Part of a small language model's weights.
Size: 11 layers, width 256, MLP 1024 squared ReLU, vocabulary 1579, 9.5M parameters.
Architecture: LayerNorm before each block, rotary positions, no biases in attention or MLP, untied embeddings, normalized queries and keys, capped logits.
MLP neurons of a small language model. Each row is named by its layer, matrix (up: input weights) and neuron, and shows model dimensions 128-255. Each number is 500 + 50 x the weight over its row's rms, rounded and kept within 0 to 999. Numbers have three digits each.
Before each neuron's rows is what it responds to, as a language model described it from the Wikipedia text at the highest values.

Description: The preposition, mostly in, sometimes of, on, into, right after a verb or noun, as in scored 13 goals in, served in, chairman of.
L7.up166:608451588508503527513389430518550480458498497482519489546458506552535527507482483431496559469485502405510445489480476544449459504448436528572499483505454387467546460430440441555518596392448475634532613499515446569608540555499542516538521532507487458601444524548563481514582551542472490513468624474471508467585584437463500500407528546576485481471545498593570487468441462394535498496535

Description: Mid-word pieces that complete a started word (observ-ed, to-ld, rev-iew, mem-or-ial), plus J starting first names and the quantifiers all and both.
L4.up2:511575423497506554437523554444468494499610543488574468454519553460440410419579505554453527552552412544432515629592444491525428509470520466497435552578477530510485477407460500506469473537541537509512433460427534469420412481514581490408432522532505437435483509435512510554492482557578449536582560428522522530457467503530527510380546527543493401524517501557421541454489491499559548503432

Description: Short word-internal pieces, mostly vowel+t like it, at, ot, in split-up names such as M-it-chell, Sask-at-oon, Harim-ot-o.
L7.up489:440582462520490482431452559431538477493459502524516481478429488531530460470506469416465512493556532512447516547413570512571511462559542497488489505447535585503517477616536449532531505459502521467510491533501491455559462507448550457477536499546434452535415417540556489563467540435539618543533472508536427551521597475490492547469568583509471575474518488490518452531495478536564494438492

Description: Inner pieces of words split into several tokens, just before a final ending such as -e, -es, -ed or -ing (Commit-te-e, sh-ap-es, d-anc-ers).
L7.up923:501476609518447543437479495499542454424428401579497549497409508457558472541493538509493509463489481535504508576547458601552507481429369502485513488485522410429558454604415469552463494507447539524621497470393594466573536504528429526542495557428537503508419527450544498466518489560465507564515553518525517540511526498468354583584510469523535538445486399454522482500465539508549470515509

Description: Word pieces that finish names of administrative divisions, offices or titles, such as bor-ough, towns-hip, congr-ess-ional, min-ister, g-overn-or.
L7.up100:522467459539444497552537485407489467489451531543465594515435540547507460547501570483511641600499428634508425452441484511578450470470425473515578558478484514462480593531624539563499503554599558434540487484487490454394448461419510509524491544464477487475592493456583603444440556570530551472591480501513391489433494475522508483545486523490473517543487446519490467533476455536487385536506

Description: Later pieces of words split into fragments, strongest on the n before 't (could-n't, does-n't), also modal endings (c-ould, m-ight) and -ing.
L7.up344:510564442465515483462511549523451584371481451525530528568493418550434502528540490492584521490544459501557421528391488523461501460550585480496454482509543526572542520508543472469564463476475549441537504516501470522512394519501415440521556614547520489512528464455416481454495505578525542540523491465425508493508520483528474573493636467533507529657505461557509551492512547595359445488445

Description: Easily predicted next pieces of set phrases or split words, often in census demographics: "% of", "Native American", "per cent", "single-arm", "politician".
L4.up514:546479600545442476454509463467358465513446537528510564535417467457392556473512581494591407518484487473530551519560379516548483519433459552495488592570569429476495480580486513528508552454496434509458525503474531507490547502440526537530514480518479542473471448441453526573592458469468501596462594419461471495574455499503493556475443502487564547507593536608408505539448415430474522534558

Description: Short middle or second fragments of words split into several tokens, following a short stem, such as carb-on, b-ric-k, foss-il, Cath-ol-ic, diff-ic-ult.
L4.up156:526512475477489551473406510510552533482514519469509482517500576542494495545426436493556599475486533452430480491533518550577468445536535463532441610493498455480512562494531593532480493469466514472503406519470543477429481457396511501575493506418480534494474580534623400444496473536502507509467487476362383498558461398402572514530581531596476437439429434465531522534404479515429517514518

Description: Final word-piece that completes a multi-token abstract or topic noun, often heading a phrase, such as heal-th, literac-y, agricult-ure, societ-y, civilis-ation.
L7.up529:469469473529486463522537539401506567504534527526507522490541509480588466469544567518406444527510470556464475533542449474569545455477552486571459469526558419468502448457522522525508459539544497503558474480420442532488414448438479513469529490444502584573560583510505489503492448473444401539544500504471434484533436467555554469496598534599538554625582570442529405468406527482480414416546

Description: Closing pieces of words split into subword tokens, strongest for "iew" in "Review scores" game tables and "ard" in football "yard(s)" stats, also announc-ement, th-ing.
L2.up572:554566404488458546454554475525492543501494510490548566436520521460483454517520514471578442576427454446444528543489529566551480429475491507418571475435506534501530476562601456501544534482516556520464444474600491447440616503495544560539472487469574504438505510522434454542497448572495534461510610448441500606488476553536351526487475511509508464454430515496526450440454540479512521639421

Description: Short word-internal pieces in the middle of a split word, after a prefix-like start, e.g. pres|um|ed, pro|ce|eds, pres|erv|ation, Tok|y|o.
L4.up761:519419529522477537509511463408483426568525589540473467546518494503428476540502554513470572516414385450502477568525483488585524564454488417603507533434503464450444542530492462491512510436426521420432423373460403408562441541544497460580430485500481444603550510541417459519423518418535531464532508487445566511500468462528477543531552496484507535573501572504448460436427544515542579469549

Description: Short middle pieces of words split into several tokens, following a short opening piece, such as "at" in Chatman or fatally, "ult" in assault, "pt" in assumption.
L2.up361:482477421506578522557490526456547476434530487531525568486511421415569502505494468470549533425523526477525578484375502525515465432430491459488472496453533493482579557466549492424481586454442471533505524583567548482417582494537620496597531500566441567587443546529513493490536466495529491451572483476534405497524416522536490475556491456503380506496530483570491486504434392496550441548492

Description: The token " in", strongest as the first piece of words like influence, information, inability after "the" or "an", and also as the preposition.
L4.up193:490560510491541503490513481566535477522384438451572484546448552483516578439484378510519537531533634482482486556494481477444483530514467528388512443492487528550495477506544533495415601473478530447526497480464398414466507378611427593517608454483424511538445443456512454554530519529505499441487583481548465417478498545597526476528577535487457429486453493456468562523506460469499501562534

Description: Connectors inside numeric phrases, such as "65 years or older", "18 and over" and "two or more", plus middle fragments of split words like n-ar-row and demon-st-rators.
L7.up225:499488459497550511409485553389558560458509569493448462509486563411542486568448541461565583478611532495491512555465562535527504434458512455524537561499493485426522526543528541509579553512458509507557433557470491486545514451477498528546513457534498523496520518522532477466426461423519458405460513509501453392459588496505606564586531516536473496426493503483533385512448515515501496524539

Description: A split-off word-start token c or C, strongest in section headings such as Cast, Career and Critical response; also mid-sentence like critic, cash, council.
L7.up361:556402527495562567534544418519463547513518505536523505547537504514398365469452528474552455485511430614490578533392450510471535482470420467546568466582489541522523470555508430513419572483487455449539506489542523526482561565431525469492494531533530503523451424432507519437439430506389471588414545462489445524492442408455427398392512466482446506462554399601501613500565481455590456406473

Description: Last piece of nationality adjectives, number words and superlatives, such as Russ-ian, Jap-an-ese, eld-est, thir-ty, Eighte-en, plus first, two.
L7.up423:507521468505532451521484490533458443567503420447489502464603592463516515507476533529508585515437476499605481548443492522581464480466492499461575553511482542495503613537421503456480550511508572583522549482477531479556470454529476572578549493516506489501518590505432519567439528543443474466479564552532452503539496462541465380491478503573464455600474569523542434543497437478557494615469

Description: Later word pieces that finish stat terms in sports records and tables, e.g. r-un, g-ames, Inn-ings, recept-ions, win-l-oss, plus other split words like acc-ident.
L7.up124:416548416497417505516492454544590509518486507515540481473491456440466494461521534528468457451484542593484418548470547563570442554519452472467561535491508603461491558409483533543514485418537592522533497538414496504586508502431461495436467464585489431474427471375512547539491540460552585407494586538499439532534585515517478555464481517629573509421515503516582434414411453485528492550520

Description: "of" in "part of" (was part of the force, is part of), and single-letter word pieces mid-way through rare or foreign names (Trip-ol-i, Vul-c-an).
L4.up427:515544578467501500524535462620526531472464427479433431581513558542465470561380537466573527586477522469466440396562548488431476522488494554553481486483511531405521460549481525508427532558490496443505429449427467485498565483515595429496508540407522460477518480458544518571554457530364498492512456569515551490491583482492434550458538483527443559548604424532438501529503386486432499436480

Description: Fires on the later piece of a split word, such as ow, ing, ied, ation, and on words after percentages in census prose, as in "6.5% had a".
L2.up715:472497424578478456511534509476512506486500572540454501412455479392499583544524532518436472506509571419540485449486527454471343528442494444480496556543526491555603484519556550533410565491508414522495487573489505491495479510546455507527502468558523624463564497411586478495461433540551610500539430549482461500506525592497452517565459507493477418451565559454423442464475501553570396492421

Description: Word-internal stem pieces right before a suffix, such as econ-om-ic, Acad-em-y, anthrop-olog-ie, lingu-ist-ics; also leading dashes in infobox list rows.
L7.up32:565521507526573530562558484468422606443516489491436598398514479527521559506509538532432476514453570448454558543587450487467576520544519423516564440493452391452490512471460566549550494462499465478431400555561533548457533507523488412554625578450553468485460522462540489440584506471452515567531492504553469572474475458513437557534565529482427522559482434504559410548507523451515470520441

Description: Word pieces that finish a word already begun, such as emerg-ency, int-ended, Cinc-inn-ati, Emb-ass-y, plus predictable function words like to, had and would.
L2.up802:512466429526489496470469486543475461447532490474547481530584569540517513411396597469519487507560503489476443499487496582467449612423403558565542495474554516470463444518444436516477485630470492469503572477538498569496503532514352489506481468506502465494525471416415445519470505599478502420583543488494520503502534560521391513517544486614535620481525523595492484463487444557382516449474

Description: Middle or final subword pieces that finish a word begun by earlier tokens, especially past-tense -ed (elected, decided, argued), plus name fragments (Aramco, Army, Waukesha).
L2.up835:594480482551591513547552502424430518508489480554568471493611495487514468476456427513515497455657551489532503530435602406472511502439504549411546495561505432525453568563572555460535516437430469490396431572600500496430580435425415547490427488541465537414524399503453417479511599523446544541543411556498652568530577583513460508442450550462483443506460493466477522437476514456494440486473

Description: Final pieces that complete a split noun, especially abstract or institutional terms, like heal-th, develop-ment, secur-ity, struct-ure, plus Personal life.
L2.up163:516524583474509426463489561535453506564457497591506405449560480569500434565499423378434454507449475504468546550469450561491591545485494565513489562487544576461526425605575599565497370505467580445535555587531497529438535514530496456440543464550509499587544487506486581373519463530457516458544614453422533444488519604432504462491551444488538564545452529575427365459391527543493464457486

Description: Final pieces that complete a word split into tokens, e.g. Cathol-ic, gradu-ated, Jew-ish, Bulgar-ian, plus highly predictable "of" after Doctor and "was" after he.
L4.up485:527532440480476585436518528547494516553413490515550557578443554362482494508439475527478456456508518398526448528488419503496511554517530557464462518613538505467513498568436527463489557494410465502489535597418519471422443552495465540544499570555498598517456456492610502458432504592476564587516441477486443568565496501521512486496408541430523580560502534557477533492515537508496408502542

Description: Inner word-piece tokens that finish the stem of a longer word, often before a suffix like -ic or -s: astron-om-y, Dem-ocrat-ic, Satell-ite, acad-em-ic.
L2.up643:488512520560482465511551517453581564429462464476538419422526396548381614468531537441502467529486454520574586521520465548467552522528454509435508478419469531429497481517476497492531561511467510567592596488465648510397509510502561446591462476472501528524464476508485523489432519510464587541458456444569458500489470388523548539509504445435436446561486517465489546598559469487465522492503

Description: Short subword pieces in the middle of words split into small fragments, mostly foreign names and places, e.g. Naz-i, fres-h-man, Assa-ult.
L4.up113:445564490443430495614405497524542511386493548539473539518479522494450544539457519463524469482542532534451443571559531493502502511468521478497451478450389436497459588512572415586513501472516470514502477420441580508440555483463613398470534541477504496499482499450415464493503522534380498525504608517496498482490474442552520518493523505529428503496524515483632549475464418513566417500482

Description: Final suffix pieces that complete a split word, mostly verb endings like -ed, -ues, -ing (argued, decided, working), also "however" and "but".
L4.up412:572522500478524527502501454483519506499589464510504473505621529578496507552530579449505506489548550529461510528480513528426519469498456474602511543450533520477492445539460498524593550523448316478496544526509449513561457513491559474471447483529552488516515499428535534404440521492429481391517540498543433522513498531488506476415553383498454436620500553547539479461534430433565525509447

Description: Past-tense or third-person-singular ending pieces that complete a main verb split into word pieces, e.g. revers-ed, agre-es, d-rew, g-ave, mostly right after the subject and followed by an object or preposition.
L7.up605:537662384437439625359523551473504532548484496504483498430439508454487494424503488405506517398511415561506575498429460466508574485587560571517501555432522461536459461510520516525457499514461478549494470508542414505476430453485539480624555479456598518505417525489595440472481462485496563476541516591409466444427530508501555533498489458546545470617553467482520493508506418493464520566544

Description: The token "in" as a preposition or the inch abbreviation, as in Nobel Prize in Physics, 9+1⁄4 in, died in 1839; also word-initial in- (information) and "r" in crime.
L2.up469:622534461468556476476458407525520435527500504516533556531513522486466487498435499519525537589535549534512384533507566594389494594464524508388499460482521517528475562468418444530448509541512442570431648484568401542590545454465437425469473524520546534556458426482510498551545487525592495466498549457586410449456472586487522466508462481524493482519500544413512548439424428431510491479519

Description: Second word-piece of a word split after a short opening such as p, b, re, Bel, as in p-ric-e, b-ric-k, re-v-olve, Bel-v-oir.
L2.up166:462439530535438559470531573497530482431451510500497404516590399547484461524445406513458467563567501478520403435599505513436491458477387511534460480574552421481536532468525519567569436525534574530466526470485528499495537503463489452482518480439587547457600570464613482507612472557472492568475487449467474475494489440476551461550530554483448469440459521500426473415499583613498551484478

Description: Single letters inside all-caps names (GUINEE, SPAR, SRAM, SEPECAT), day numbers in dates (July 4, January 3), and "this" referring back to prior text.
L7.up891:493503506497441581521486495504481614482552483542516555574463435554485441394411545483470428534460478451459516510425523563530462449494490430509567522513545484542367457576468501547673490450526462428464536499560519472452426402475585522466536481545498385473430488479618463516531463502608460455493523431438529597428467473475578497503540604589509458519540517479559506524534465545488432512524

Description: Second subword pieces that finish a common word after an odd split, such as classro-om, bedro-om, e-ach, appro-ach, b-est, e-at.
L2.up847:421538440498592455541494504516626449546449516565456488530485496560478522508513567423436522572595535502505480532482506558493570485571530395507457415524496468480497541516440478476609523499511470521515509526491514537383511477560577421428487498501466483575556474519535459568456526459512438467483508556525448519483468560534493544504478516434340479479507482454491471538481475502418526570427

Description: Interior subword pieces of longer words split by the tokenizer, often right after an m-piece, as in interm-ed-iate, m-ag-azine, m-ater-ial, Oly-mp-ic, polit-ician.
L4.up481:440574455555445564488513488466544510495486482536401548582561479582535497525638476398441581542530504429441508405441520491446459488473468582541440419542420445453562535550527534483570561468526468523552448551504490489485590430540508485529480531471499514565433448472491576557547542515437471441498503533567507448520515496464478513461457539506464496513505509575506471546485443450482499516493

Description: Superlative suffixes and ordinal or ranking words after "the", such as young-est, high-est, first, most, only, Fif-th; also weaker comparative -er and word-final -s pieces.
L4.up218:444530495498507578505460570575481427461446444542541443445488461603520517594370460474537527363492465486497492504488473477515573437498568525448579484509436437483424462537499488454425470532469552551540426559538458473474540467477523510521439464490484517459485499521455412603472438503513500467498550495449477568584366481622516483572467492542596495493490448631513453581462433546422455552492

Description: Short opening fragments of a longer word, mostly " c" or "c" beginning words like civil, court, cases, or mid-name pieces like Nap-o-leon, Norf-ol-k.
L2.up900:524481510442503614471441430546506467476573478439489476496554529480522467512546518447433575547508515439424535500473471561470509408495558381456536426510492544454426525496497460505379544505554565532617567458489448394496585533496454493474496507544466495434502563519506436559547527605462408506486422554511539473462526403458475517520567517506525460430493496506498571392570463457420426562499

Description: Endings that complete a clause's main verb, often split across tokens, such as end-ed, d-id not, c-ould, start-ed, would, can.
L4.up21:563535474491537525562504428452514484468472445507485573425513532586433500446545453445640447600502489504544444493477496409505498476552473510587502517432492489427436525461572468453433482442439589546577461466542447463553480555455414494499536509564499476467518412461581425508467464606447488506516467534514528423449502427525527479377546575538486481532518540506474492516515441457407550577467

Description: Short word-piece continuations built on a or o that follow a fragment inside a word or acronym, such as Oce-an, dec-or-ations, co-at, NOA-A, Col-our.
L2.up212:463464484557574496514513442495454447515532463545536466528486512374527541471471533508568447554513484481466483480435510554472497482617467609419495466482436520424459485495429482574576449558449481395511486460494510389518549418491499451409561494544519547475532512565408507496515530488501520504549410487580502531390564511470581468565541448486457446516538520471517479600488550655580501520570

Description: Final word pieces that complete abstract or category nouns naming a field or activity, like sport-s, poet-ry, constru-ction, public-ations, also whole words music, art, life.
L4.up691:466544495504420538411501495481492568520540517536563480514482535566589475444544519553505481431417452447475488474455521471529498499507496532452464551576460434476443514513563482456500433475486461544384489496521509574470565488433544523490446569522563363615523471416498477596590480574462507462520482472532434395434585492561479597464549434558430510564457460557461468547434466600575558431472